From a checkpoint of a small transformer trained on Wikipedia.
Architecture: LayerNorm before each block, learned positions, biases, tied embeddings.
Training: 1343M tokens, 10247 steps.
MLP neurons of a small language model. Each row is named by its layer, matrix (up: input weights) and neuron, and shows model dimensions 384-447. Each number is 200 + 20 x the weight over its row's rms, rounded and kept within 0 to 999.
After each neuron's rows, "fires on" lists the tokens most often at its 100 highest values on Wikipedia text that the model never trained on.

L5.up1414,185,200,231,182,184,186,195,171,172,213,222,161,189,183,219,171,221,169,163,196,203,176,199,204,188,225,202,228,183,223,172,172,199,188,215,190,175,213,230,185,159,179,223,210,195,223,163,216,216,164,204,196,183,202,184,146,207,197,201,212,182,184,193,206
fires on: " to", " after", " before", " and", " of"

L5.up6,218,217,203,206,170,199,209,200,206,223,197,215,186,203,220,197,240,175,197,204,208,204,203,185,254,192,197,193,188,195,219,203,242,202,198,194,192,204,218,193,175,188,190,159,203,193,195,189,215,195,220,196,181,200,204,208,203,202,211,187,223,193,180,203
fires on: " of", ".", " than", " approximately", " number"

L5.up1508,201,180,212,202,219,216,212,210,178,209,191,167,183,185,190,197,219,229,205,237,196,188,221,174,199,169,163,160,164,213,189,206,185,185,206,191,188,197,200,208,256,207,200,156,180,171,243,188,214,170,206,196,201,212,173,195,197,223,206,200,178,163,174,213
fires on: ",", " of", " these", " |"

L6.up1195,199,243,225,212,164,174,177,203,206,218,184,210,213,227,217,216,210,202,216,187,189,208,211,221,208,201,218,229,199,222,223,167,211,246,199,194,188,255,192,182,220,208,237,183,181,175,197,173,220,211,197,221,165,213,238,204,206,203,190,168,216,185,180,160
fires on: ":", " |", " of"

L5.up1107,189,223,181,166,177,206,181,208,165,209,187,193,167,201,208,211,171,221,181,202,166,227,232,198,223,250,214,193,209,228,210,222,187,178,185,157,203,202,197,171,186,205,220,202,193,211,221,218,189,171,201,219,177,176,205,225,224,200,221,167,220,176,189,235
fires on: " =\n\n", "\n\n", ")\n\n"

L6.up460,200,224,166,194,186,194,206,164,177,156,180,173,213,185,227,153,193,224,209,165,211,184,201,228,189,191,202,175,175,240,215,196,197,201,237,222,183,162,222,181,220,172,195,184,195,187,212,201,165,186,217,203,170,231,182,171,189,188,219,190,205,204,224,239
fires on: "2", " ", " and", " de", "–", "1"

L6.up1945,191,188,183,210,187,184,212,199,168,180,205,226,205,156,216,189,213,201,283,161,267,198,193,197,162,184,214,222,185,200,196,204,223,214,223,214,220,169,198,219,165,181,150,170,202,225,202,180,188,212,214,210,191,211,222,197,185,201,167,196,195,181,226,208
fires on: " and", " its", "'s", " ", " their", "’s"

L6.up981,164,213,234,229,187,193,204,183,188,203,241,171,177,182,198,192,216,169,168,202,185,206,174,208,203,191,227,228,201,201,203,198,213,213,188,199,203,204,221,204,199,203,215,193,168,217,190,164,233,228,203,244,190,201,183,144,200,155,202,211,206,212,216,191
fires on: " and", ",", " the", " to", " as"

L6.up1696,235,211,197,189,220,178,224,189,202,168,200,194,194,189,178,169,217,207,157,205,206,177,190,199,156,211,211,215,199,199,230,184,159,206,220,167,181,193,223,199,241,197,183,200,222,183,201,243,215,187,202,220,173,223,195,181,192,184,216,215,217,206,176,229
fires on: "2", " ", "1", "3", "0", " |"

L6.up382,191,195,244,196,199,210,180,196,195,212,197,199,216,143,224,193,164,187,201,217,212,191,192,204,211,224,195,209,190,201,203,166,190,172,249,191,187,220,225,209,217,223,217,193,234,210,218,183,214,160,214,186,243,169,189,190,191,212,183,213,182,245,205,214
fires on: " and", " |", " of", " in"

L6.up194,202,197,204,204,201,221,177,195,226,212,238,200,226,220,208,201,207,168,219,186,232,188,179,210,215,182,204,194,221,188,206,205,214,210,181,216,177,212,208,196,161,181,194,204,176,192,202,185,173,251,197,208,220,225,211,219,188,196,203,173,195,207,187,226
fires on: " ", "2", "1", "8"

L6.up1834,172,182,214,186,197,222,187,189,180,177,222,250,243,221,228,212,203,192,203,203,229,181,203,203,175,172,189,224,223,183,201,206,181,193,199,210,164,220,175,200,170,190,210,217,183,214,181,226,181,190,192,208,205,224,191,226,200,202,226,173,196,185,208,210
fires on: "2", " a", " ", " for", " on", " in"

L5.up1619,245,213,205,189,189,190,205,164,202,194,197,185,220,219,196,210,195,203,197,191,174,244,215,204,234,177,187,233,201,225,202,211,246,221,226,192,197,229,248,181,175,186,193,201,167,214,184,159,197,212,190,178,156,175,217,208,212,209,215,182,190,204,195,207
fires on: " of", " (", " were", " are", " be"

L6.up1595,202,163,224,178,192,187,196,204,202,229,223,149,197,226,212,174,207,173,187,190,196,189,210,204,197,175,241,163,196,177,201,176,195,152,207,189,151,219,197,251,203,150,203,219,170,222,154,190,188,206,193,209,185,210,202,171,200,178,187,160,187,196,201,189
fires on: " and", " to", ",", " was"

L6.up389,216,201,199,213,195,209,206,202,218,202,226,197,218,194,189,188,196,161,194,185,215,161,190,189,192,212,194,191,199,208,205,210,251,233,206,229,171,206,192,205,183,198,199,174,216,200,223,239,166,197,172,196,198,195,201,178,179,166,211,189,213,185,209,201
fires on: " ", "1", "4", "5"

L5.up1011,207,206,160,193,171,210,176,207,190,184,202,200,216,185,187,206,185,186,204,193,175,183,199,204,233,208,214,211,184,219,187,215,230,191,163,199,208,200,215,168,191,194,193,185,202,232,231,168,184,199,206,199,201,205,198,216,174,194,200,200,217,195,215,222
fires on: ".\n\n", "==\n", ")\n\n"

L6.up1725,197,213,207,214,186,210,187,263,213,195,232,215,193,192,192,196,211,226,174,211,219,206,186,187,202,180,188,210,209,222,185,203,212,229,194,188,196,178,201,233,228,204,210,165,194,192,207,214,204,228,207,174,203,231,149,220,221,191,195,191,214,157,184,198
fires on: ",", "),", " |", ":", " United"